{"vocab_size": 8192, "rope_theta": 1280.0, "rope_fraction": 1.0, "init": "normal", "beta1": 0.95, "warmup_steps": 65, "schedule": "wsd", "doc_mask": false}
MLP neurons of a small language model. Each row is named by its layer, matrix (gate and up: input weights) and neuron, and shows model dimensions 128-255. Each number is 500 + 50 x the weight over its row's rms, rounded and kept within 0 to 999. Numbers have three digits each. A neuron's up and down rows have the sign that makes its largest values positive.
A block is one neuron, or neurons of one layer that tend to fire together. After each block is what it responds to, as a language model described it from the Wikipedia text at the highest values.

L7.gate100:453456484498635586537548529574460547554531536574600423526484416554450471479489450459508493481488476532556493514513445492437446533447545584387480388539455465498491510427529500530480559481430502521565449581450471620492414451481511525432543560571442470565496588529556609473461445543457528522537529427501494533469537459470448402424543456568473438509584486516611409503524422482496437530474
L7.up100:494401447448475586478567495533584485482493388406509606525564542588442600580480507563522522508448447480510501493563560416477504510551457503502434538510485462549471514519390486596425496420491506589538518510496584459496542482436484442452550449463477425465429526439554518530523496517499591508541470464454560540511470506394552447522512584498497525459419520538525501463471554641515496544530
L7.gate265:449465553514544436587548409516433516532548452493467518446509557549482601485529606456520540514423470495399516521480527552497398624479496487555564499454460439453466573561458522434537483458487519460519486416441469498474509501460565515556478489531476527469490421431511441539509478414461389454467562435506562503495457531528519437500540536415474549490524505379525557470483448528421498561436
L7.up265:486575520547556411513518427509457547516569383571498598462534504523581500485488588538501486451472430604461570458459592430499449501488494487534557540465357496583464551482481490527523432538434487553482486463481433476452431475465551476566498551410426450516489553415554456551523536488562484486486564412509514507459430550486523443476424548537484539549518430423500547485490440518474413554483
L7.gate300:442425473572566429418520481479414481521509525560533471491435451551412628545535466459602530479501471518511506638416542546438587372480523509531556468544505444533493413449565443508496518552448461533527540516499460482453563537448594495634544539537513481550517489578467523381480456511538509441560521520476504492500483554516516406486516488462456509502527592472471465496535534433481536539492
L7.up300:538518517501408452500485511537588481500497520400553505411541458467420573511556440494550457567497471475513542482537572485520493443420488596484394468450455454549497561583534565430480553457410454453449521517462554428467537460417427312476498566453431478461515484455459564491494453516516534485509491530531407514580510538429465462523490517544492512440531397602420527438498449431515470520534
L7.gate352:409420420478470506533572557464518432518553571524462523519569516619409578553554513433502516504529531442514449452537504444451465526560566581542482522530522493453605475600498460516464455458457510431547513459580487568444532491485490495499547480608478535473490555549440489518516431447533560483527534566457510480485460504460519526540573468484514514590468518479571489545516521517515476494503
L7.up352:472455532585431598508572488524481503470546537451483445551548536547483491370481537534445494547523485549531465494499460471517513522525467626439463471556435515516555433463466508475492496542555428478606544532537484530535512539572475513397535540536509511544593557512420565539498461468574482567442470498553477480505514476550473548461574533482483539422399494536485451412446413467465481448484
L7.gate378:477380474481506499501561507554547472470446565422558504394434497522487582509492551374531470491526520455585477517455426548460511554525594543526564432454555438466379465538474499465440430443554485455472530520558594537497578404475610470444551547453419498488563458479506514472404401428467398478469496511513510434540527559493518440567641499505531531460493529476497563471536479541463557515396
L7.up378:493529534494504567458515470554413450534533560490485527461412415549468540528532611503548491507530516550515491435511514474467543577506478564543489483488477602499547468558528468499476497495528548512539482504528548547529531468420598394549477473528493587457535489497403593494496530467389431556475541523417497392446523650517580500520518444486489534464504518554530508483466540514459537588508
L7.gate416:492476525512535449593515482533520518586484477471433445424505544480540509485505459474488488508470395522467598459466534466418567507458501536548487474458498537553462496507485461419600501597506499477528435539453515492537510548440522506530501493544462453513536499459482452464479572330563429460451577461508497500452491573466457463412486538475534545559470581476435522488482441527443580555428
L7.up416:510467478479464464493583498518449501496566497479515477420554501509519479495474538471555404464500438495486563533449548487463478578430457529561463432555533502551407577558468517484496555449567460490462507469453528565505450486457562564447534489503443535506560407478526408467451576507474453435607559483499464553509523532591482446454485553377466507487437494426451404468502443497469533493426
L7.gate451:434466553481504497516560469535564539517339502489469470447483533451402471495369512405464568579516499533558462471421567440392505559521494566497541490476462582467407530463526435441528419408504494582555467529544553541446560463497504439449534454487528437511535490454540531417553478400547499500523491501458501524558498517513458536489404457547588396560408529451473475480567518513567543463467
L7.up451:582465532503565522512498510476541544430367521575532442479495368585510538509457513467450673483358507544579584476488519529512481497406522464474515447393467478461480583463477521432523426514415477601479518531514482544580447451506476371481515551495506540472525518425532549524480568406506508478506513520500453448460529582390426477505397511525483400488535542566440472534446526495523611495578
L7.gate464:473444504527531445483571438554503446535482464447442497423517493415462492521606611483509434493411506568517364475505499451465442516451428539547432496438437467494449507580509469527535510540455529457519462466467451503429548425561475561606518553454515540465519467521493447460414411479496440569578461481504554488500501467560522536550480451499511516518502588578503520433518447461556504587497
L7.up464:561530528556558501521519503547462376542458522551395479511380534517474521549510499434554513533453460396560495489510451458486538600535520449519487438507506460424454487510547499482513464508516557564482662546550575492406544412448555527508561548562576521478612505627436501495438432400546437542574444519509504441538514481499526528467521415487444606538499494483559562448539511468538619553621
Responds to: Last subword piece that completes a word split into several tokens, often a name already seen earlier (Omani, Awami, Ghica, Dessoff) or a participle/adjective (planned, unexpected, serrated).

L5.gate431:420450505505501526474575482514568495508534524485542489459509560524497595468513466465511486488425479532510428520425477492478401456504539544497567447537443546487490520568487538420510468534530428523490474607416542499430518543466515502477542465477384485433537497638523469509431549467523509478493595459559458536472468547498523438501481506494403588536552459530548420527492451518527483466571
L5.up431:391517506402622449481467461427489529522423546420678394502530591462538453444418496465508464571503506559529521545456405499546514504536408503518456471536538466494532494442514506503545497420637542516536426546502523421500491549531527495522584499512448520555494477432545539508489461534467587555529453433467537398522435529528619486415455531436476543452495502429580524549477544638507493505505
L5.gate489:445515558485487526423627531472526472498450520545440467503455517460433495526491509509375519434462538349575450578473559514520482553500474496474431477549467489508527449467485545498479519518504483533558471484454573477459533479616492459515543545434464567422467505496517565473613456603495591495396511461477530520564456444456476407547451446494544639487527543500597457467544538473400578551536
L5.up489:447598447533573509476550559585492516527542512584609492563453441411532515479447491522497479504512451408561485435451350509417578545571387541569543464401422490537485518478429418486463560481528464467478471491454477476466548437458476567421493370454468523510498448476488424473448460522579560542423501430510534468408582462452546508503413520492523503468544450443498470514582420482559473651571
Responds to: Fires on the indefinite article a or an after a verb or preposition, as in signed for an undisclosed fee, made an appearance, scored a hat-trick; sometimes on section-heading starts.

L3.gate9:462406522495524456429576556439582492463426598486579525510378469544465562484466460500492504611405434590534472524533421523418549531418508523456514395480497428502541612483462539515420474588486540437538551495553489554398457522546597436520485582601514500527535618506537502475490438509533515508482441540499462526499465475394612539460456531498500427412493453584574476518582519508502548496549
L3.up9:405573542526588502457510548496462562497413508507571511441415422473466497508519489459525507466524524478501417488467539566564450579469547437522534456525539479391582577358586467524453492509496528483527475513537536571407532466527494503462444507448568484548445555490456520444462472428484537506524516458439491569452531517475604536526449452508514439516508559508582500504402499501447500479531
L3.gate146:511472487514493420432422557453493459555563494519592529544470521532410520524418474534526550558482522478468568543465495500505441565543467522507516506483535583424478620567409509515376457470538470443479580573499532514482454546467364418482459453392412479495407360503464497489454513515580511502457569627472435475495589419575544425468507482502449415512525520466510521563454621514507514508524
L3.up146:518455484506476431411586541448511549523445516553548502516358561494481589545520470531501477577519387500415534520539479488558518477609439499496478518440438569540440506444535603529445449459439482415552531497512478488473448568536449455587583452492491474605554423473556521464525614476513464505492516464551512500455571490474517469556508516476469443572516474525477449483487536435525552618441
L3.gate298:397499447517494444445557509442514454503441545464539476500544516518484615543478534444500590525449477511579580505515421476489459550486471509437575484440544458481515489406480416431508423453451449440514500452578567518581510494515549496518492537552539428553613493456540431497508413569450516560531506550538513551492598521447527484487608452539496551453515541503509544594475522562457615478451
L3.up298:461523544547491371433524484522556512587429595500531527556438490471484576549517475505427581449476450597550516467564407507533411418532576431578478485511493559443451540545456538469559470555452388478523515589542463602411552540427509398522518568581494483375554476530436604577516488539510417501586506503431485395461455512552460533497558540462479490440471500519586472549489541586517464450476
L3.gate619:461513489522507415432560463498470555538432504444533538611417482571403576499500448507523531549446500579468510516458457530466390466445482490480475466492517537435481501479566461479385556486507530485555598539498540542445463532560546431519532496461489467517434482447453563442494393516615475383461507521500490601507518556433518523496524485554504490390480534446556592598497446565511531629492
L3.up619:409500510477508555408562574493549457541487471476493543559461532589433568496446584511522540505526497474465511485560494561496409551520540513610482485442460480398475444561529499474410558504478523483508560559544523533485546415438536458421547506472510495458526584447412534492490453535475477484467463499486407564522599525486583432511471516489558520451503402389527636529582451669426439656553
Responds to: Final word pieces completing adjectives after "the"/"a", such as unexp-ected, sud-den, substant-ial, prom-ising; also years right after "The" (2025).

L7.gate73:498457415455429533537508506476539543385496486495495510490479522542433513577480582551457503490509467509592452521496515307420436437499463498532471505485610505474509473512524454497447461445536530523445469532454507502598479541459422564476468508495499452491512528479583430557525510447528579538532546471455445516515505454433375434549549463633554552361446484441460468498470448530543475491415
L7.up73:586541509478526464439442557422483444397534563523455462493561480462565600473458438416539481530452518495485437554580459609451409504452569520551533503468498479475394562489491474466502511481569512448468570488507572495534460453474620450417408566453539513528434519521512552507509405507451537502498444524495427520408547543435516502531526471502557437460534468496551535392430446479547463470533
L7.gate234:544408496477465537513428557456554576573508547487508537420512498388488481506533536549587501372498398518483452515553543517474580505514551458545581522489475516415459514498553412496486510557517565462523514477469484549413553524514385483515450503455473555496601493501486438449479545537472556470417479627507541494506536537486405572500480530471503428600493546459471489466457454468458420436511
L7.up234:413455656525556435489580547543472564470500550454535493434365476487466453527501549528467509457513512530552566561496515523471470494470520499509519520480504527475621514401551523522550506485501525508422497498520509449578532493608504564575526437479374439498546505442582551448458477556499397458582382502453493515511497446519548511521498557546558438501498461448484450469480507525517438515433
L7.gate364:493481475453533428572459498458547532468457523533541488487408487460442546460497502530565421483531454485451429474502457473468523577429541574469437520514467478518460552499470379430519433476540453464446645577549502507426522499454427535436545560513536543495528499595510481392379428501446569484473461430529513513554512499571434461511524508581446493546511449544483583501392500566493512419493
L7.up364:586433417479458468387509514453471520496539487576573496497530515526471509478491413470596492495449610514558483565502548474533466547505408533531402496470525489465442493528428542522504572553522491471521471477510457520531434432540519509475537439563448572497503455474495456446594506601531548551501459429564544435464499524452538472579516563519457548474509495484497476513473570428475414529535
L7.gate524:528473487422556461487505409517525486508505588463536458500462519563498475524543544501557530521409481440439553475481501567481499443536417524487499504579465511543457572490503474577457494443515486422515576429528430441513520496465496517547517482434512606496427455534505492469452458543477492467376524529478437460510413575483504477447578476468514475544551459498519471470506489496521496585652
L7.up524:488487474438471479434450415503509599425478496441614455566428517580502487480567567453477505536515465493468439488430545464517458540609476528405505482466524577464494512451418508504509562462491559530422469526538515495551509464563492500503446486463541474494558509431553597481515478500506464543513556499513520490429544540532525529475469541459456548445500479421587514537484488613498503412571
L7.gate587:514497569460506470491523501468500477440500371453574503576491487457383489487441619472393426536540462633459592460499486587605521448462505599481537440537543522500448433499516501564504475479586489549486590539501491519562458584512549538498546577482553488599564516541532504487433593493448562534514479444529447490592562516541454518538537535438540487546522478492490495556506593576469546418529
L7.up587:451514472460547475498457477510472527497561506568449461440533485497512524493539511523422519440536537619504518383465518502418481478620548485452513512594578486586557458512502567499559455597647517463470529551483374441576471501576465463476545515555503436515495595599485534459545546437471539551560454504463469443474621524555492491446430466564541476497465494462499529528570449466535508494529
L7.gate604:482496498446451570519423518466492482547561527498581483398546391560442521513497606470615460581543421545604502507592493495511485518457476474516498566375499489560539469551446400550495389511493535491437602505480511495449446508483512535498540454421439550530499463398477393564618436497512465472545467495466452445439533548496480477514465486535573512453559422582496501580450447514602533487430
L7.up604:459581493543505527575518480465543493515421460528431581485582598533613485449452485493380544483433453544542509578480429460557509503526454563436521503577524436437487383417490557521501463588492457532509497612457502535560530438498425515456419460437468498512517443454453385470527478566499415514604448514482590443474408564559443410588609529492555504460493545526578545528524471591487582540490
L7.gate676:481570591508473499549424448449436506577484591526520492519489423493477506510512477552499469469505416404463524716533440514487519494491523602494551518523559533497451472500445434553528564510544530469459555522470471466461512492501569497513536509378475515512448464453505480512539437416548429495500440444490527531478523548539483519588514514489483498551493535513481443476527470442451403428474
L7.up676:496497399626508509453473455490464543471485568515504451473451508458576531438514555547543479412461518483524447555508531553491558525552475465489421514537576482496494364555476538534479588515441551505498564541533444523548531557512502500527538510505486509519493485520485417533483504491606438507469510399496412489473554449596476434548403455502499531434532463497542522461516478560386397478441
L7.gate687:449417485507490462461551503410476529527492428545484433503485556411468558541506531502524409479548446564535515495548494484409462496527481466452506420596564551483435472468530526501523553535547503411495605453456526509634540513494462585535469467497495502504505421466476454494431462507506427551474387559511493489466461493546445561592454577559539511542534485522533420469443559518395467413531
L7.up687:507445454513490593509473503325476595480528460491480539539426546550513565488505565523470467522486488515389543427489424452549594524471458508457411445502540513558462541573481555503447527499608580431562520482447546518485597508551428551545553550426523540455556495549472521532506448531486545539518445479518564592388561591459454544562472538592494503480491514552505508454489471453411522472512
Responds to: Auxiliaries such as be, was, is, been, right before an expected past participle in passive clauses, especially after can ("can be found", "was approved").

L3.gate80:480518547390445487419532503471471515488493504529551536476526484544454527467539491589480436441535554511539531546485491550449536517516551486453555476494578529565518494430537530562587528479445518433444557472404461518471593398587463482428496490456506493603510480471558509469575415560420469426484495499465478386455526568486476496469458483628443474436564501501497556509581510467624605478510
L3.up80:460593470506496566463531559529521466506458541595543539518441432503457539566341464376402566497506466510506482523499574475555421476476580533457522533437556513478563448440531507518559492521513404451434464509523459474493507394532516497521428475495467449516446482522464559526540511418421420478545537507517520546488581471521517560485480455587481584399506459554535535524486542421549475414464
L3.gate106:531437508483540451467464459537454611480562447502592461479417568537494454426558495494462479566500496561467468514500460529461516473561361567457466531498587483554536512439510422514433500518570492528443470402504404469552468586458485531547428537440430547471525495439522423504491476482469442434515388483532482573517474533565497560546497646546509503491522460518532584498491453451458543389530
L3.up106:501439522560478547475483525508586528504494409482561447439514451538484445440423462493478544437487509434469599459499521405532537548554498448413563433541484499478564497517510512484424485458489521513442614589536415497535525519610549570493467561505508593430533483459454436543518512563397491529541538506441468498573554643544521598516549548489587455401457431508558557504519524422581489408505
L3.gate360:555495663521564435498530536458495475554538557515587454532465430622469547424537530449554495518471438467520479535535444514486570508496511533468470528437552571538627493490480506421483537592500411520407543517529393533489502510565507468511565555402435466431492472550553528427500441484402520541484449525523551461525538592446390582564476480537525437559566527529478522477501395497510622434520
L3.up360:502494478487488583445463445573500569456462434491529489532501464555490546487455410465550551481495549489658458605508507514493481478495497534407473481435561521602553539530477485591507564508569602572357507486485429488598449507489516544466572491529500632603475458510480470527501555409455566472546450480455494559582556527430621524591493570464549536469556541573516547465514561400511532525499
L3.gate515:468541452498422434546502407421512578518424537429592470494467405477463534592497469481504424516486458526506548469586429565509478456568449545457469439439561466503480485551453516458357407532444357542471482503446395475416489545430457457564470487457545529527408414450505586539533509536555487540553485452455508514510448513496531507497503497498496549478554455515529599478458516497506478523514
L3.up515:462515495490571510440533570522543631563421453463583447487466398465543571393399586479587415556425415474565551510470436579546455530532500491471485470501637525495597519494495527537520528501555453537455595454474504494510566535545513537541523581445454518463511479608490424443413483560474497528432437479471459425547529495544489549581521443565517448465485406499425508551472511478506500513494
Responds to: The auxiliary is, was, are or were right after a sentence's subject, and adverbs after it before the participle, such as largely, initially, later.

L3.gate39:545542531519449507507412404455544532490560449543480478568448429537410494563526555492400479465484549502435586509430559585466459563532553485580464567507482549501504497424514502532465574415521550497499470491441556528483468418556572499563544504575549554482533523519396625447518494481497577476468441466507449491443534515612462539517453459505462529551555409524479394465411509527483501524569
L3.up39:489542535553454453557452451485531502561562507503646415471449481443421569502488463491518481500530527492494621460538507547468534548503538499559521472508519487483469456499516493480438594541518580496469475481416516473451517394521514518484492555558487562530512551517483651474435529515520561437528418473540439442483541430598446566478456494533503541567492447550540486547517520577534509625577
L3.gate247:519393490487460485548531586551541488513529509485481485426506504529509496533482476459619468506380501465415472564571414530552503397506391465488576478483541491478468465531488524523451445499518412441513403581418493563539519471444440492529505527592519509555491501501492540470482519493506597521569528420478497443481468527423401456457519482536473451455495499483520454529476533545506476458447
L3.up247:474499439395530506507499573499491604505412470482450425428452521517586508523457534481470531487436492533483490509499487553461531435504563527531518559502515548479610584591495505405412401495535404438537512569484467536492439424497435461497449566438483389519438470517468572506568565468501561506453528510613516467465473541464484424487526587490393432497418448556533532453547478447497517438559
L3.gate612:480546574463448532478475460491570416548505434518532418398510495428497584511424545548512431471453505533472595433466544567453509437483533430557453547521472506444523577523428577454509564486540519509507428461600530517531476524503558448556482415500586569478468568499501502537532527481515549470483493557437541393387463471518535494512429438466390505507546459424570535534528563504527484545492
L3.up612:476566569480502551513521423479523413578484510488492452521514518503433482487398597480608403512519562462486583474535510531454470547520529410549478510529468504436408653590415554497536521529488521473487508414573524488600463555504581527414444439458530501479496561506468503495521508415485497548520538449530464479553528511525456481549451481464501544510477528547529547475524546494515531473548
L3.gate649:554523471614511434505531391426577461566513528542513430514477464442430470476442538527506529452474526484543547505529522505462542530502551414589453538554465443394565425536538521512551453548469474410583545516521555506563453496468465445507513560553539524548433454538446498455524523465477542513524448581504526553576457465535525426527527530512542480531536508506416478512566458467557604533476
L3.up649:448444410566529523550583459501577500492550491524558543407529500579494532450491501555597484560441554485573458474546558435513532531476583428525509502580400496519505510585467499525582574519490458518499514540453471574545484497466493473435446602593531541538464476375380537572497490521512555492455551452524434516399513452515419481474513597524540399621543442592567438558595463479458508527445
Responds to: Sports text: the verb plays or played in footballer bios, and score cells after dashes or pipes in match tables and goal lists.

L5.gate407:463462550517457468526530509487575491555455529518563412414443514476308496492465534511484525497469504503499537540472456517413533598431495530423414540517427555479450558451526483479359470487446504484501534504474410505474474465482523411579527474538460432449426523421534465547488527568604527452571533459496481541590569520502489558517393501583527405504468579566514522546476482588465574561477
L5.up407:531439431500641451447445477608573503549365488453534573501435538547506532495388581517454540489483587534523508490441496507487490553511530541481534459461453419457501477541572465465553439516569521430442457530507531561409564476438498481506535459434485420472479577537552501542485469464481530465552537476593465490428480457470380511470510554444466508495509490457480493584575517439445546538397
L5.gate644:580482415526559487396476486529582516526483560507419449569425478555405465544541453533510421565379489403468444516555533471421539509485424574443551451454501449492507502415474492471505433504499454519522475443483439563486546500488435550542548498567440441451540452450518460395545437529511557472434433531538476558552491465480493540476526514461559433534535428527585530511504434489456540632541
L5.up644:435449535565426525515465377546497504476582499562628475446564465524455470532564540430553491453467453513476498506559444482434484499447416583470531512481536452555536481463530540500516454526467506496564395456492523460426548512508530467549490575613474435462557467411524581513521476498406543500393560515567430524558493471504483450454601563464434441500557613499517431506443405410511490427537
Responds to: Fires on the final suffix piece that completes a word, usually into an adjective, such as -al, -ous, -ary, -ist, -er, -ed (analytical, mountainous, Parliamentary).

L7.gate70:450464452459530461494431477528464444588419434618506559573459440594486505489392621452471480534477492441546487501498530493479557626560474567499488492556508469484507477519463507499478525539531557485515538594574529466532463460455541510494548430505518464492435469491501574406443450634513511498454412493396517476471526483467515559474461532439577497508538515525550530614442503547522524565514
L7.up70:515486495475435555399520518457539457462569438522480506450489489551526465496522543398538508531495483480563582503544483503465454529358484556513415479472497509497491511475618514486432529504517563429551456494522596506431548434531480484523506525516467473481468493609527532479510513484485447478509415530521488601561441560542613532492566518566490586549522544468455432468557500573586434615503
L7.gate95:520524520434449529500448542492491502513507510517514499445454507492514592565511570489400564510507559504460535399444488476515475544563462572564566512496542443590458407551480480539520505532523470575437488512488490542459538573507460598526445541483520377481466540617480513552387486525440433451492482551502538521404567440478515481496523498410475567604474532411642506577565492421476653477357
L7.up95:519559469530459586427536519558596531506467538616542570476427482478489472576500465440521488397577498502489482506488556458453478571508596518576509506498567498527507474440462476514433459361547513508582419478496442429474570528507471473395555431481489418497427481467530541516418413504454554629429489566489434404490524497508475486453558564566551501496519458452487471437521526469508457569502
L7.gate130:408561508404555526444428440423565456584564580503527469522543521486437510520456504463455550448407485500446500443527561560529485473532473469481454561479486583491478600601478430526451519433575521570516527446530450515430520615539484500545560448527474487467466489510445601602426540547479630466511554382496417515439448480477494567463371533535498532464518428562508476525607448571503502567534
L7.up130:552517525541482489501473444556553503544463483497541530584460447499565577418455528433512575573496467459523572469531468538447564453595588489552549464406510566524532531548427539517515414481454538459609448479512477525458547532452592499530461524513559426460538511579535493628514496524467456486549482491546462435551440508535548458461393497326462509655464433506475475487525400472536432518507
L7.gate229:431563488554512514377495604519598554470518523544499522498535542469435543555435495498532516464499460387497502460593528516540505596524530502456536590525515618488509555542574468475406498420445507494481483478393536567501501522542595468502502495507546534463353523447459569548494399544511532513569453581480518480428372503497533407514539482455512588509531433469407514518538449488570485589455
L7.up229:490499404472524501495420402496543434571532580544512498580546553490568487522430555508461467538474542545501512539457521588484472534428462491614514500605523516545521430511581499485585514481418469545405460516451473578434496513494647511451503441439549490507410503497445584574599527584494471484570522491470524522528497601552602482490501571461456506545516552529526546470528490523527462563443
L7.gate339:425573449565529500558518473539506440433533532512552518516459539511491556491464501465521497578555463509376462534618584541434484495496501466427485525560470488412441543410490482545383441401478559510455591475581519598429492546497437498483514463550516514519496533489550548460497453570584454435488559500571450484489446474550486535514456515500515485517485478546439457529487472503441449515524
L7.up339:529444464427492526492520442570495498477554476629542558492560527452536471461461415553495423573543617480465536446556556563443520505423550533425524497614429467377518497512445550493457429418532455516539468497470452563441439522529462507439453508455437553409383491514485466476435550532477499490519504510525530553451555447573501438498445459500547568549608599501460446566486440578584462549508
L7.gate368:505432501533449490475573576525606527564496466547490525511499471502535541453419445561489504438465498543455514537517576525518448500589496515479474515438391492456464518533488561438443451505497633612500543567453430530432557510495532485567470533514494401452460494505480534492509497469435481460590557559576522482513487512572499571525418551460494528507477433583536480374454391504561484499446
L7.up368:479520540502418468371503506468498528507488437454431548417494407487570512464511517508528500445491458447518447510494403530483501550606566524475402475506472502478510462499503374491488483459532561592480581506400542631495590490498487459506441520437517447518460513449524435504553512617548514482543559606610495400393510538493592494499526591512514554535514477603532539468502470554604439474440
L7.gate485:510499484471417460489515516455557473470570553515551485548514466432451465556465498528557418460494513492396486448517452398504552422538539474532501610494476449494492474449543461549418501556526556468486469489508503568536501465521529555512636571534561559556441496460531474572495572477480539423477546496467447471480416540501538536538473562512506526466487435432462475518479497353532486500456
L7.up485:595560557467386501458476516506553470518490567576463593474521485594442472504494587542553484434550516489467541530488417469491490418500536482485501576538495596395479496578513554480462497582434529515435384555513467513519488480435496527518459540511559527590486469515530538467488545464515497455519498475575510500447515509453580456483491515527538498486560575471551522476500517506468480492490
L7.gate518:465522464522510496448474514419506480534434488505552528386492468416481496446526475479483487390412508507500583446491460543536455531439579447475445514508480480551572486565586502486547527514445488500459547474530430548495527516542493439482586610442492553640436552480443494633530573446552491474507441454505620506590501515480577462485543592384517472484477560481470533467554407532513457456442
L7.up518:513520464564450534446433516440441502658463471534505494487533498467498440473396449528475511412465523507507573501477501528535402527535484428501477473508387540499614484575546453459553503462458497644488524630476468580478578561415599499466509576481487524552470515426584396538414486463533517532499505568498516470491553475434510503479573498407525573535555442555492451417558596409514467582491
Responds to: First digit of a match score before a dash, like 1–1, 6–1, 2–0, in sports prose and tables; weaker on an/a and League.

L5.gate630:512489490502522487470467397433488496552503500522497479542322419481503488559471451531499495580466500519462488561458471510454510425579429465509500405538585523429569527498545498528484458466548515515452543547493326521520463554543456509614571537571544434474455474530539452528458421578413540483555489484545500506574562550472494547554557620570437515513661579479451494538455533489460523517494
L5.up630:443458456476494492477504407471520623564453555528576518558380448505540483507521551531465505444431487522466487446542536459508468498483528489503567494523565525400616448543527466478454463603507520461393468509571429516475524477505442455571490489503468453475505417532465432538418458467402501487549453507566473594572637435485533484508491606553475525542459528499438588476587478491469459486515
L5.gate700:514451401501429522535535456531486494432532468486417550498416437525506592510573543612517534485440457563477430428472546440340374507442536456487535522505596562469474512470565558426416437505587592497542527499477486422566557497571432524488616507542518552546505502518527484431476500521509475493489471504533514526542414477444572422541576550499457508491559447393595479476458563539467469582429
L5.up700:513546510485480517531564496551517560501464528435528478460522376449409452568450593554551497416499474494554622450551458493533412458479461523565563455548468473547467530553520583454396613492490589462390554487469489567480489530570398506514470568449581480478527384531491553498440459511404525499476481492593581577483441454545544472486482509448543604452583536509411558448474561535446578583508
Responds to: Adverbs and modifiers that come just before the verb, adjective or participle they qualify, often the "-ly" ending, as in largely, care-fully, seemingly, previously, highly, now; also auxiliaries has, have, not.